Weights of a small transformer language model.
Size: 8 layers, width 192, 6 heads of 32, MLP 768 SwiGLU.
Architecture: rotary positions, no biases in attention or MLP.
MLP neurons of a small language model. Each row is named by its layer, matrix (gate and up: input weights) and neuron, and shows model dimensions 0-191. Each number is 500 + 25 x the weight over its row's rms, rounded and kept within 0 to 999. Numbers have three digits each. A neuron's up and down rows have the sign that makes its largest values positive.
After each neuron's rows, "fires on" lists the tokens most often at its 100 highest values on Wikipedia text that the model never trained on.

L4.gate553:473528494491479469478487490468497522508487503506487525482534505481542534492455515477488484538527528511521486542476501528508481504506502500475523536495485508459473477516505518539537521563509527531467480494476479528474496520520539495517463543497496461498504558519511531492482523544470481502492467478505528492530486459493530519464514503505494511539504507488480499495473508504500494534451486519489501499502487504479507522480485509461453516504492571529486517512537496540449505507517500476487509541533510534491484505495533522553511548531436473469520550477507476474521543503461528485
L4.up553:487510515528470476494518508521494533466478462492463496492508499490489473471516497519456485485529540499526495465500516484532509472524547506492504512496461463549499484415553501518549511506541528518512488506528498501505478505498547488513493503497482475524499523513486480493511543569455476516465475495482468493544477473506506497508522484487526528538474536486521487474486517531508480528484517509501488486481517486496504519433485487447491539485533495508486492510498463527493479512502506506491483545504496529445512510454487488528582469503466447532493507482532505508515518499472481503
fires on: " the", "s", " its"

L4.gate625:499500482489475491511512481483511539527512502537425475537515530458505480518488515446523503515551507494486528518512520460499476444529523465508534502496528499496454546507508487504534501529451458459499495481517517518522483453508511509536481490563495483485517515488467490503504535553490480498457522473560490504526541549542525518502455472497501533529456558459534489508500500523526465516503499491512478503482475527509516517504462471485498503476486479503533520491489503472498496526493529516504533496528516482486508464471477513461497507545520513495489487509494511524511491483516457519
L4.up625:455511523530466465492509507516518507462490501515521531514500515467500468529544523523502523498495494488486491539515517481494489495480506527511485457531502521503469496472541487517480474509500534494520533502508495488501526475469481554478523523515476531480486453487421509541470491494501513477478484530521447473473484490507494443447525534509459548521496496512490487480503509527485556461484494469510486524514505508477508506505505517549530519494542522487518558493461504527534501472492478432487491506545484528518499501539480533534508473479460487477468503534507496497477488524546498524
fires on: "b", "ib", "ag", "E", "part"

L4.gate305:489492513518545543476508524524517527521467528542491462490491425517526485493506483451510511512500506525492562523463481468490551502489517464524513500524492490490479481465498504536505493511476487502465501506519499478499528493483529487487465529489473515480475511505495450509505452497498476513530456474522483519515501525548509461491508487506529536460449501536488478518505497500512518500499555544522514503480508515490525512519490514477463489462494516548478480506503554480489449568494492506511557507521506542493501540493506481510492493482495519480512493538493467502469509562541501458
L4.up305:464475467496476528537498452514505499495491527504492452542495460527498528521509480514497521519501523467522492506487474513511528451510455509501533529517562497500469513471512482497508544458464485467459526508515483518567489459469486513488477498510484528475504474475504503487491488506472521502543464507458483467495509494549509535509494491527522494493468501519502501525496464466516460515517521518459503508512505554504485481481501491451503515512491517525512478477495510497512499514492503444514463556490514517524474542555519475514484512509528521494422477541492480522507490512533516556
fires on: "in", "n", "id", "an", "ill"

L4.gate414:489457517495476469509504462494477535482537523553495494539528520497517519517520500531485543498458471474502485493496546516527510476523512468501470452529520476493489514503541485485524473529483479515501567493540493510484502464509538453500491499487507566502488542505466480497500499516535502488460480480462491504529538488483531516482552480508470535489475502466475486526526536491529513527527494506448456507530531519524488529482516487480494485473519504477473469464515475482534497527501512479503500498466440466492494526510461527495513448501539495498488494499526469499463534492518464497
L4.up414:485436542513500518498503543526503507526498495515455468487556538479481562502509484505527558513521505529482499530476485494518483543494486449527509536517475503495478485484483472475475487471489481495436498488512462522477493508521511466513527541494492505490448505498537507525486492515511463486474552502464502536490501515468554509501511488512515494486524504496472439520484454511489505509518484512518517502500491461517471481545490483482459445528488457496478502492519524504571524475498502506508531542525513491518533498471484466503490480514486504480521513464497543503460526530501487488
fires on: ".", ").", "Career", "History"

L4.gate31:516483504526511517537453519512465502492552537494471514454452476520481495488483499499420496519513501515561534503507474516497501531508469471495489516528503502503520447510485497550544495502510508534503483500520472497472478491552530520493497457484502479477495515504468503471512481498503539575508484507484509479504506493505515543469522515533522531483500525509528499494486530500512512514484452505491468524486526516476502540486490508520457481500519502526501485470535510486515513534485475491448463471527501514525524524527557503533520519496510515489484497509571522509518571473502463521
L4.up31:558507495523522521490492447457476486518490537519486509489461491491464490527513513512465483528514466492473486523473508485489506514480539503560531498522455479497483485493492547519524493510499533509508511481470474488504446471492490532496486500513507469514486485498498494508531519508508522485500514512500504493541492535502479502556490465537483496519493515520574499556527548509516519547536478506478515484505507505450504494487509505515531502529476489525491535481517461508535522548500479522468500517445445502491505511483499527514527490541523533500483505450525514499537560549545496528
fires on: " two", " three", " several", " four", " five", " Two"

L4.gate366:515482456504481513500521524506517516479499495521515505497486499494483490499487506453489497553436489476523523479491509513510495508495493500475533521466470520468513502513477536499456477523477517520462558497468496543518548508517516519540495525524498497521511467553496478518490489482466533476497460531524489461489467514486555485446467512465482503512516484522484544453484499499522494516518508424508517453500499545487552480494494504499487513491491541501536453475472499470493481514471483505455519519529489491474479470488517490496521510457481530488503447484472464506524508501471452462
L4.up366:481521484448496490487532478512516501479489483533469473495492485496464497577502522495490480517464530515477487448468498512508536484509487534513519494520497504480543497482464510513478507485521500512535487502472488484497509477518494523469474477524510510507462503509505512510496515503516492508471443547487491496533473525486496470493487503477439493451535504485517552476486496525557501511528538477480480488465536447487531509524490526498494483450528499505493467494504478521476487483485450520502484489480545501493483527458506514450474544559482477452482497535491527483532505529482544558
fires on: "r", "d", ":"

L4.gate62:504443516514506493486532495532500492486445518483489503513471496494523491495516496480511447481554477482512493514513525510482493512536466502482524498480495516487509541440553498484485500503467515509503478510489505511465479470523483490529438467561486521462487538531516503494528499504487518446493543536488486468519526515508487506529520477540500474506486470503476520498480478497533524522462507509456502508475505528535468501548487459476512488506470489546481539524517501460472448493477510471496493514500524536493457492498517506490456513505476436499471459510478483510491483547516562494
L4.up62:488458509498498521505509519527516481508509515496518508481491462483483488497492500487494485497514506534486452492504484469514504448528481451509471485470450472469508516492462490482487549472521524523479506490519516513502500539476489476475456517499483528500442557513474467457486502519468489503474499497490506489474545459522486499512478542524478496481480455552497458482502502492497511497543534493517485536443457452504513475494509580502493485511511493544531477476529502508480506542492509503500455537537493507474479519489483534517468524499504463514495444493549451502490475522498476479
fires on: "an", "n", "rop", "in", "oint", "-"

L4.gate343:478471492536535535497504452482508479567461472511469538519493496483539507515488531522521467538493513539469514471496519491514499488520459483508481523509484471536482494467560541485526485508543526529505479515482495511513528474506545504490524458493529527485484488516487489457499496503551498509508455515490501484497446487535486542551495516485445505487557518483534508520501517466520538481490512559463477510511505469492524510486483513539496529505517528496494543500525489511512458531481476497493458513537512515509472518515480502509490505503501547473514478514499504529534508502521463555
L4.up343:470477530556531486506488495498526481500504499499509520542504496421552478467446511515459512454493507537524505491477558516476503469514533467502473524529509504503541479495489531503500523497481480494521471490502473486524503492522525466484428470472471501520497565520483502472500505467490532451506450528492501545474513492493474509493535455496455526439527523478441510486478470508514536502492455510511460499527500526504513477478522476467472514483478508492479516501501476520532501500474501516507485499516515506510528500481537455509488498516499521508533479500541494480508494501523532492
fires on: "at", "om", "ar", "et", " phys", "i"

L4.gate491:482488499530502549500493481517542441518493490560507494511540472509490499567549517503495537473444510483510530510487514531467473466504475468502486494511479468461466498487512526487502524520516492444526520486474462519479491501496515499517503474505524499482505472505464503512526583455510483482491515533511501499484502501502531464501536475496506467535509527532519423469530532496520533505506511475535505464507504507515489478483491502512498562470518490522507516480527491485483522527507508497474459496539510502502533485506501468490493486500576457514470508478490499477505543484508478525
L4.up491:509498558494528501499529533494541431523489520507477508469521505525493478501503488487468497531500500499502529507506506543482491445494500500477460472507494518506512504463517520477507497416513490495547518521531485467504508508474477514481521520589523524530523471525515500490555501465520471489510486529481469467515524545497505465497478529508449488498484475508501494504514532441509485492503468507522547484483471495467462515513520512448485515503561523510530477497501504489483514510484470481524462481481529493486547525528485509532500510469515520505509487495494499487449487486453491537
fires on: ":", " of", "w", " |"

L4.gate240:449501496544519484448496500527522540461501512468490472469508484499476464507475498511509525484481501519474476497524538497536498490483534507507478519481494510485486524482474467497497514468507527472476503546487512533535471500516471477488468535472495516504529514517548518545494512507493522467477525494466506518460480528486475524535537461498470493490494512503504486494503508480492500491485512453488453497532459536526442507538448462538508498496512521471490459478507484505493462506509481517451520504491446494513496494507445496495529461555448509504504504541522530487553537537465487518
L4.up240:466471526507464511517543524511523498475494516485497462481478496510472519492535463453502517533518488489488541555492496485474522521465485505488508487499490521503526522481462484455478520506449479541520524491517484523502463469516453460490532475507512511492461474472469531501500519509499526530455522483509510499509516431495489528498530462510532512528460457482505492540505508499491489535487472484512533553499554512567470501486457529508480472476465483504501558488486508542490483501485492493498536493474484449542538533483509529512519497496498494511482472515533492500508508508498447513
fires on: " a", "\n", " place", " Summer"

L4.gate267:477537463501504524510535509492499512487515523483502554495473480510481514467529533506502491510500506492525447465518489523513491493486485472531526515515479468532492487553458543502502460537528455481496489515514495470467500510519498497498522472528506521518514521527509462502536534460499521512475546531516498471523425476514474545446507514503482444480524515462524530490491539498530466520517494498522532490505516467504570483490474480488502508468507540512507482469492493508473502520493501521504495515502505544504520510481526490515516520466510481468465514560482471458557552524504515495
L4.up267:565502491482450488479537486496484496502497490485491476509499496481529493497562559529499507502474530535471487510486456503508499561510550542544472489469475508487557470474466487496507503491455492482480493567470502490461506506536522488530524510470471570520529472491485525530492497484483519512465523517528543492533496473508516499510484539466520498484533518480517466515505430502519450486497520482488479504504491466496528515497470481516483520493475499508471507475514494517494464483526501499517497478517459498490491496467533528501488470545450484501508497534494487476499471519488468515
fires on: "he", " F", "arn", " St", "end", "ru"

L4.gate523:483509516452456511461511497477476491486489488522485557481482455501493468503513473540478486495481536506522459494499483492527560461497474512479498471570495489500536519485475519461482521523499505502512540513471493529511489500485540482512506509476497536497494507473485530516454454445455515533459491536518457486496481523544527513499514534507499496516539492459510478518539537482467493526542516471511478507485523515539476498494542505498472505473506508516511502481492513465512456527560510476504502543498518492494512535540520510476487510469487487458463508458487469490507476503481462524
L4.up523:525489487520424481468495480477523511503488472498457476515528511482485513482497487488522516520486518513507484522521478486521518494512488496477499495496541519519526485453500519492472491506493477519528535542488505499484511479515498485514472548479451535495459506503539490517476465463469519547483479468520410495527527515525543528524490555524513540513558498523491492499549512493434475520554465492512456507501489490534479482507514504514458535467458488482504476474491500494502502496505511483493534490469483489503480518458520500492480508474469459512495446500505460531515521527521487486
fires on: "d", "enn", " g", "g", "iss", "ud"

L4.gate708:459491496482518528539545470485518512519495479577471446455530521513491532515510509531498523488442498494495495484536487471525548478525473551481466467525483465524504545478525520500478497530461514504502531472481517492521515491521521556507533495493522488500501496456500507499505521493514504484501479500475479500527533523440497552476504516461504490501505499512475523488522502490535488490539469504491512519491485512543510460517532473495471505508491475458508497467515486499509466531479479503509475515469500446486562486536515517451501486482519516463457510513462519515487489495451527519
L4.up708:469503491502508484474523467580490515500470541497476474482517479511497511511488482517496480479488536520489476515479490508434489512500474509527506482493481552527519509489502479454462506539496498498503505516481477448543480516494509450513515506521496511496502508478487543456489506504498529536480506525513462463470518473529511518536524508478499508516498504501486448523517498466471492518501470507468493521518538436529522515491508515514490484501527503493488531511487524498502479481551464480477516463474499510466500493479524507481518496481483537490501472477478516484479602494578520559
fires on: " g", "d", "st", " j", " St", " d"

L4.gate135:489486477494468480487507504533465505468505506478495473474490508510527501482492485506478533560514507507470479465503500506448505538476521473486537480480503549476494476425504490497512497546556518469526493511535536488506494498499462478482492469510506501423516528473485480540483510532526519509508481471496519490497517494473520508468485456484521503495501524527508479438500526486548478501508513495551464503489495527487457469515479491519468489522495514507526499471511500479539491524549485508508522496525570488475499429519504494508512545479511518512484528480477532486503480499532557475
L4.up135:480480565486514490485473525504464489492524462521542505480538494534523483482483466463505458552470541499475506529491495538516515521492516477474533500472483506512480470546498490510487463452485512520498471479523495502495502517520520471500544498531500532496511530515514506514490511516485523479513512523527533507490517529484507535505486474498454490511540537472465512479544492466465457507490532490476501478489535538508514508527522504538466449526462553491476467460511491499492480477476448520510544514533538443508498507520442545468510496484480475499484500539504475494488470518512486501
fires on: "-", " |", "ers", "s", "les", " at"

L4.gate224:510494519502494510507480498491520524492523460480509555526524488459514536484488476513539499538567492482505486536492498559494510534492507509450539537527505522510498487506493503525526502479523552481498473524496528487543458536509490525517505466488492515512509485514531478499445481494520475493493510524487549488416465520489504547423482483550529519488487558503484476481459495456505473527484511534500491479529481508501509469466501558518506484479503514497502463518483440477507505524509493500482466512476516500497502491510505515491536497541502511495490476485492495474507485482492484554
L4.up224:520480481573538537498507501510480508471519493456513512495482505456472525487480482437456483504519484442510492501514525527461517490477478479455504501503474501480504490509448476534506481494468499494491532530492495503536471526521494479508486491531471534475523556545496524503465489479522504475467496471498525516456475522535465506487494449535511510486487513492431493528501531474478494513453471483542511486520474497497487516463523542472515486498514500520515483491487496499485476475521551534473483467516502450477469503519463476508488461558488507497486520479478517538488513508509483522
fires on: " U", "ly", " A", " bas", "as"

L4.gate341:470496482438510521523509533491496531500535495501521498521515506484518509523550476521492517484500483461519507501519522512542509482512464465504510515542459522526483534432545502491458510519548517522514501487490502532496479458487522468509502451522490492508458537538487473550565519464514532499496502462549521501494519491477515530501508492498515516470468501522506483463529497504538496473491457488489494449480477477500463487477541470500527514488499500546523484485474519475497539517519483469449520508501494462481523497480505455451471527450510484521469468512504516512501480531515493501
L4.up341:495540524513519492486496505533491511468492527543487496544519508528541493515519491499442525487537497499511532505508474500524499514490515471507494520458495465486529487521515485484486565499458524489500486482490492545466493484485536506483463490489481543484496537511537434497492505472504509518519506504506472520485496489497498511521513517537520494491566464493536463506518462465483511482506487540473522452444504515522501549493480477506467524495456524525523523520543460491444500480473497495507539522472527482521482495562503517534506530451507481528501506471523494498510507516471569486
fires on: "v", "ec", "p", " adv", " ass", "V"

L4.gate286:506514517513507510488459474517554471469520508527521493493546509500474528465520521487527522468515508507522478541495514487492523485483507500478490490491532542451531451467514506510475522494522502507537475471524536491497526492477492532486517526465563529511498466526500479493500530543489494509554539537523503510500436470508525539484480499477513504525501531486492482503439515461509476531529487472482496506534536521521483489554503469472470497498535498529435517484489487484458493497491540520508525467548522466503487471505532516486492515551482487509474459505451490495488494525484503516
L4.up286:524510473491472470474544531496519487485497515504475464462542478471518520519478546487513512521560490478501458485496487460511505533568507519499508469486509507459501485497513490506518496514539511520488514473517532513506501505511479536516494485498504519551516467513469448484502530538502482497548483494509494495511447522504471502494524511488485506518483516544519497509473495462504467506506424474511504485512489484541506503508503497472475494498498463497452456521529504541483505490477513484511493580487496527488555521497521538516443445500513493489534495532463484446501495465502533514
fires on: " (", "0", "k", "3", "5", "4"

L4.gate369:535493516496488471523514523497527524508491527494470507502497579466518505493503526492527524488517532472518536481522529463506517501496506486530503498502495519475480499497493515502509488529505507479464467531488511491448493489494526470507480515521492503464517438504481506494533498443464475498516482523500526495526522484462500545470512500508502500450456504524546494471414505510543497472496480514502508529459462574518495505469494475518467528518508510457476497472530516457556510503495493476511526496491494486516519487556494501506501503524447480503529470524458529449500481529471523493
L4.up369:445555518471509494486456494487498482470494454510474494469528490480479476478499464545534508506489517516499521518543473494450541477492489495507448446507537522471463491524500476478506517486457511524506522511484439471520525482501554483516485478542544510497495480511513484507504489501489449506534463533495468495522510482489503465464493516522489530496498492500511512492489518507490492503503464467517540489450464552467524496488485485501530523460480528484514472497511486509500492511474491525480488509473475506454489492466491519525544481511486497549506519544523489468465526442460496532
fires on: "-", "′", "3", " ("

L4.gate254:474511500524469496469507515505544508488536489496472497519521470483487451451526496487499503511510541490504482494526482467507496491515514480457500491490486478487505444533467468520496539508512487519508535487497529508536466490491535510483468489484478529506502519550480546535505486529531481502539470448467508498484501506510532462511475558488456538497458527479527467476460500477476475498512537523477459555482487470483479538523534560487498474491452529565503495490538491508471525509476527503467520487524497496499475480530469496481524512502507482540478470522485473522501483534478517492
L4.up254:468497504517507477542501468496487491423470470491488438459512504520501527452498506553569507469478486494489474484509505454528498488510510518509508490491487488510492507470495499486485474524513531554486535503520530503459474505509502471453524502523463498482516531525472482507519519504500447454503489519440531531503485475506541486498471521517505470517495488494479522476475481482502526492471568485561486470498465456471485501506445518491509542496497471497509515526486469467472506514533501489480526506486474477514450516477511496524501479517481506542489461454512501499496486510490512538
fires on: " under", "on", " the", "ro", " Con", " on"

L4.gate328:518478499501518491518481502483518531505470513541477509503475451448484511494501509497502526531504470488529487510494495472534462474461490487523550503556528531506500524530503515500537560520498494492522511479487504442505447517509471485530494522480518482501542484469515458467529509469527502505447499527505500503539462485508506490404517524541488512521446543498466498531509494479469484525508498498511490501516483475501511464513493530484498547468510492528473516521494495494467519480469490537476509482446462485489484552504516517499489483521492476456479472523502475481518510499457466496
L4.up328:499518462510504525534477478474512491538494493456485494516509474487523526514449512503494474487518548470509492519461513479511478495503560509493504474491515492481536463492549464485540495494497446443446510512535489471489516509487534486494536529509515525508500509487476508431478489494477506534524518548522486505470453501544427473498516539501523508520488500537502520521469502520505514464460496504523497477506493521508551498488527507473504498495467519548502487487525513429473471496468504516521514508495479504445525524458503485494524537534518552484505481518501482484502498520481496494
fires on: "u", " ", " U", " A", "4"

L4.gate647:459505482481520484505522502480504520476505459527517510502492518462512463507516495508468508545467514484541495532510493490515458496465548537450517512529536531480536521501496496488538498486513471483516511469494510483522500473500499538504495506486475533518498526485490489546473514478548517467513525512487476447502469538464463441489479498561479474512503512543474522499528474479530508514512500478496477493416517553511504495534525500476523533503514479493461466488512515507507520506486485505472473502515479519492508441485552491475485508547475469477501501537507526510544536461517526505
L4.up647:508498480479518521506519511478492522506480518481497509466508536525508473471503478526525552493482498528490487475532502487547498499511530497521502483545477501448516488537511475521520505494492477500492505493470516546516491479466502518490507490490473551529481491489473533566521472492536474529537517515481500526501463544484478495507504553533495482517519542466519525469458494456546540480541486491517475498521495463464483523521515486492514533522493516481543473567522514484478506474501484503497477447472481489543470470487511521467476515577473495509484536474471503508519527463513531487
fires on: "ing", "ed", "cl", "gr", "ot", "l"

L4.gate138:535518474515507515487448513496488537511479472478504478478471500529462544515506506525541470484491528519514458515524477474498513506489488505476495489487506533496540476543545524495509493466519487518498488535490497485462497459508503502495508472472538514520519471465524515484529543523473532548486511461485495485513486478520517482516475556452458478541468486541442523474519532492553533495531488498500485473487472487454514460473486489518505513502484502490484508503514501532476511526529499496518532496466524518541521454505480576474482503499470513493537533529478523481518510470521545524
L4.up138:512520513475489494473520509488480486509508481534513484525478467473517513506480534522524533493492526492464476535492503488484497478499473488505470466485495506485530464487510486471520565516513461520485526500521475490491502519511476492541510445513454464500489470498542493499499481493497484488480503492493437474525507532510496456486518491498492471524479483535492525522479474508496504524509461525506466487511427483519471486485531506530472485566506475484493494507510517501489472537517564483489552491465494521484448484519493551509529489565545470507470505504452538478499534533563484488
fires on: " ", "3", " re", " th", " w", " $"

L4.gate681:469512542506468516506517518514510519516470505436550488486517495500508495498461533446504505519503496517524456514502509517515505470527527442467519510527505531505538490492493535525505492493484524457486451489498538463489505465496506515491521506506503528487520469479514485516508474483493462475518467494514537515521493505467532516492492478526505502528465524441507514485531478511516527449468550527508491525503473537490500512504518530485501538487477528473545497484498485475536534464509466492501503449458514441531466501528542496506492462519481534461522507485465509498518474549461484546
L4.up681:502462502495507487486517530534496506484506512485520494450526479483511512509508481475505474503519540526455496472434511512487481484512540501521498514476447467566468509515544505506501483479507502489478476478445528497481502529492483508469472503517518541510475498512487506522502494545507519519558508533523518519502490526513492509470508485486527522483476533512501497522492510486561511521472514496494512489483488507538529485499508554510490515513510539528521528450518533499493522491550539484451461515481496516503468485490528468477517478543491521498503540534500426497483501475434462558
fires on: " sc", "ly", " U", " cy", " lo"

L4.gate292:519548507486501565503516503530506483436529490540530521481509505507510448553526506518481544542520509519497523525491500506511511499510511486449506460478480501502508525458531511473510489502511489513504529515498500513497507478499510494498481456518505510492491535556527488483542504469494501476478482531522505523487520464542476486489478494534458460478523519477499532496481560535517487506504548444503490516490501478511461492530492535471506566513469527505504474479503513468481479502470530467550509515502531477517542524552480504483502481474475528474509496477477468570497495488512497488
L4.up292:532488516496473512493504469494551507464500499510474466507501509515492532515503482525475446457533503545497465526480492545511519473535477506492499512461511491494460483479522528533520516509481534479522518530546484477529481502506466458532443548516495475512488526485513487515517477515500527493467507497460537495529477492459474482464479493493513480527465509474474478478529501541500478520503496520468493543500489529474482500527493483486483463459513477549469435504450474479498491503525530499522473501504538489488462473522490513487467507528488508489548502531487554563519467481483509479
fires on: " Mar", " cont", " a", "c", " att", "or"

L4.gate262:489498534474515506513493509536526429509480493519519493423544488508520513511488516485497461511535531499521499489478491475468480501498527492425506519483478509452505463475446509491473518462538497506427470503462479519494557511521514562523515484525483474497488468513515513495528497475535505522520464489508488494539496512509471513502509527500530461511478503495510490466521559494517519497448513473476499476464508494468484451518537533470553514500529507487511502492499482498460514504525551462495491463514524462485497475541514507511509482534493506506507509501503495491496500468486473506
L4.up262:496495485505505469485479448525472470514506492463559470460494518475534481520532444529447461517464502522532524501497554503469522470515510490441495498514500522507507469546503496494505493522496479524490523502512468501430530517511484510463439519480528456503523460495466467528519497465483503498530536508488534506454491513528490482506508504473493477552482494540472485483476514469502493479502464503464503494489500490489487520504478452499501547535551532509509511520489526494484477552480524503501515519486498542484489486538533547512529501478504497476477511522512489510496526457500517508
fires on: ",", "3", "2", "1", "4", "0"

L4.gate110:468516538471531526513527496519474536470477572525498434514485516507502495481506492499501491500497503477517444517487536479502501464510453522492517487482481472471496518535501469483503499502535491505487522520480498506524499533518503531511492514526511516549589472473534508524547522518532517459545518505451487480496482510526492463491515468500508461508497527495489504460483488530485511512473488507472513496475462538470513502491566514511478507529481537549494505478511483478510512514443498480455480486524517517491502552504511486518509472465501517481529550501548524500479500525496494470
L4.up110:497496484490514508466486464486473520487475481457547505475518514513513466483509534490520488496486504528489532517551475496526532482473446516539494507481471529477540505504483510479543527538472508482492492551491517517460498504495480564451533488532503522535516476500500481521518539518489521489514484543482474505496442528501525527496511491540504479528461497528524456441524499498463496493533512459499474483485525520482476468515490495483500469520495447494482496481483498475515458478476517489469502512467507495504462523427502471490487482509508535523457550513488518496534473528466518506
fires on: "re", " der", "r", "er", " bre", "che"

L4.gate725:471465494481466498487509489456493490489494517487539505475529518497521493518505533520478505498459514502502497507501530512548528460486542493510505480486459482524503493502561510491538486509473451521482511495471472477552534506532496494491510520496453503532482525526463538515522469487528513502547509487493507529500483493486497578500556476452480476474492474504468525455496473538551484517555528522473467501472503509549480530515462515474451480477474516471470488510491527505464484466460501507441497517473518468458481472532517495489505507500477508508506489458486510501499489510520517506
L4.up725:495489492544521485509465485496485498548472501482534489463490494540528546443498469491484505514518531526538547565474473477541486515491577522501474505485509492536544536557469489481516528519500473480532500487529485492484506510486509534497512519463482535498458507481488480491523498495474535502495548485508487499491498509455528456517546479492509509546524497491517478557496501492518488533521524539496504468514495518493487480496531526499486478499515495499512509492533453493536529536503484485473476512505449484471471517554506466485503469470526530475529484507518548505475498482525501499
fires on: "at", "1", " were", " they", " was", " They"

L4.gate180:514540486486534536482463504464510513499514504487460473489502487481496459479484493496523466470525515495460500506534440539520524504493508475571509509533486439461497494488463503490528508508437515531526497500496495531490517522502525497480565543569482555525516542548500505467511498467511506510493508523445515502499491483534526502511500491498481536501477521495452497492502496498492481509484479522459515482509516498483482495492492538474495505504463477556503539482487475477495462509478522505485511531520440508506538533543479528495531468521524503487521491505525509481495501550481525498
L4.up180:494522504507490470510536516476502539480489544485505445496456481527453499493511474526454532450489473508501521515503494499531501502482521449552453434492510497529527510502500496504521510510525516502509506480493492491500540505488457494486499478511470451545537509509489510516508495534503518469563528474511496491463517526495481527513461490490536530465537487498453523451528520489496489484458524489501499468514460497472461501512435501490496532553496515518488489489478517483534502497456479528491529507500522465506489504530506494518503443550499521512526452470525518515488472482475493496
fires on: " o", " he", " an", " and", " She", " she"

L4.gate241:523466525464448498475497534511512516506461469478459565480535471484480497528477480482541503521498507512515499497546538480526507504492525493522516522493509528526504532483522498520527488544502463494519448519481493500535490499495499493545489482535514515511506482479505516486511517483522455464491545541489491511565542490448511519551472546496537576482486512494484495479486527515494531478515497492473514518531477479526540482496448496471533534519517503472489481492484504506512525501503496509502499465516522493467478459478496496478503473497482554539477464509551520526494496518531483473
L4.up241:491476516483496445521533522504483519517507475472511552473482456499531509533504498461489510518497543489523534509503542492538518478476536510493508566522476482513486489549494514503481517521498473506514497503466514460528508494522533499492519521539494520495474527503498524505563475485513521488538498534484530500503469561484461486505454502523538488517494515518446518505499509576493492550494500534471505483495516476498487542495469490521529557541523460504479488486448472497499555505489538529532506535519507470541522499511513494483530490476473532483465509491481506486514503511494531504
fires on: " comp", "if", " imp", "History", "E"

L4.gate498:515543480499493443543488501528506518472507465493465470476497578489501504541498462493502483487507494496521527518475488516498524474556474504520529499527481489520456505510491508505456531460457506471518514476505516461526502484512501492518518516511514546496464493488524525511480503457456519545480526536478460458497469496512477506486529550470507465509461508484512515470478496472509478508527493508488493534514446507502511496451514446511481537505499518500530521500501498506499467521476490546487442476489502541513459457512503460546502513511510494470468526521469456484486501509491492463
L4.up498:482419510481503513528492549477490489488518484494495477522489514479570537515476505498490509521514492523475493532570503485472493525484478478536497528534517523488477495519482532511519513476508439486502489485501498483491472509513500466444528500516485495524459449531463512505511522519509499472511510502487452499474504491488459498505486470507509490478477486527459484469500498494523488492504494487478492561501492531526514501532471487519521436507522514498521502510500451448508472460448500500494485516499519493511491497520504510478493548492487463514501471483575516462439494497449518466
fires on: "\n", " /", " was", " as", "ill", " office"

L4.gate206:499484499484487507480493487504479523521476517489453464472509508467492532497491471528511503537434455465489525483555509501451524516506516479494519504451462501529530457496412481493478478487458505481484551476520512488491428476507489477486480489497496493518508446486474497479514537488540524501485494525505471492500509506513514514468518544515474480509473485482514471502493500484501462518509481498532515533541508497489446464513483515497555560429480506492494537494512475492470473477496521532501479477487508483545513498493497514498500487489521490486519545498491510500489541529517461501
L4.up206:500514495501443504495521497502546477532515482557510505473481539485514529478514523495538512486465497514492487548523477526464451473505538533531518485493501529544521490503489489476474552502463519493500505508473520506467482500494488489471512492494479502469506450512514481498499536536516487477513506489465490525514512533492512523466501487515536504533421511449533505516461532523569462493481525517533507506498519456522470484513522530464513516508519499502565518506508495497501475531495484505476546466503495449507496446518476497513508520525550493521470539498502525521498500515535504540
fires on: "N", ":", "st", "j", "sp", "S"

L4.gate535:480472524514464506470520484522449532477507500458457463548449523507530501512526518511465461504488485481543484509502470472517499496492488497494475462517527476520533530508507562498489465525504519489465537507536462498528540502491455508496506469488503531473499510525475536483470527493542503509458466458486489482469498500507485515484457550487505487522541512475520463471499511492496516505488520511479526487451522512515521458514505490570459503500540511497548503490542454507501551526476498496475497513490474525526515491521526551499498497470526476480501519476511505485489495459486513532
L4.up535:528498516507500517487513478477536505504503517471514504535482505534547548523523518527545476488492507479526476532471504469511529530539533521465514472497508478519482525537530532470521501477471474515486500514531532492497474475478483516444468506462487556511475572483543484487486505510502457561496471435496474485485503533520501512509535543505499478495504534483503495483530494505516512470483500499511453486448530462494485490509496506509467481471526502500496522463545529511456511506492504534470513475491510522524508505513476514442490463528506557528519483479501476500472518477519470474
fires on: " re", " pre", "re", " Pre", "ro", " "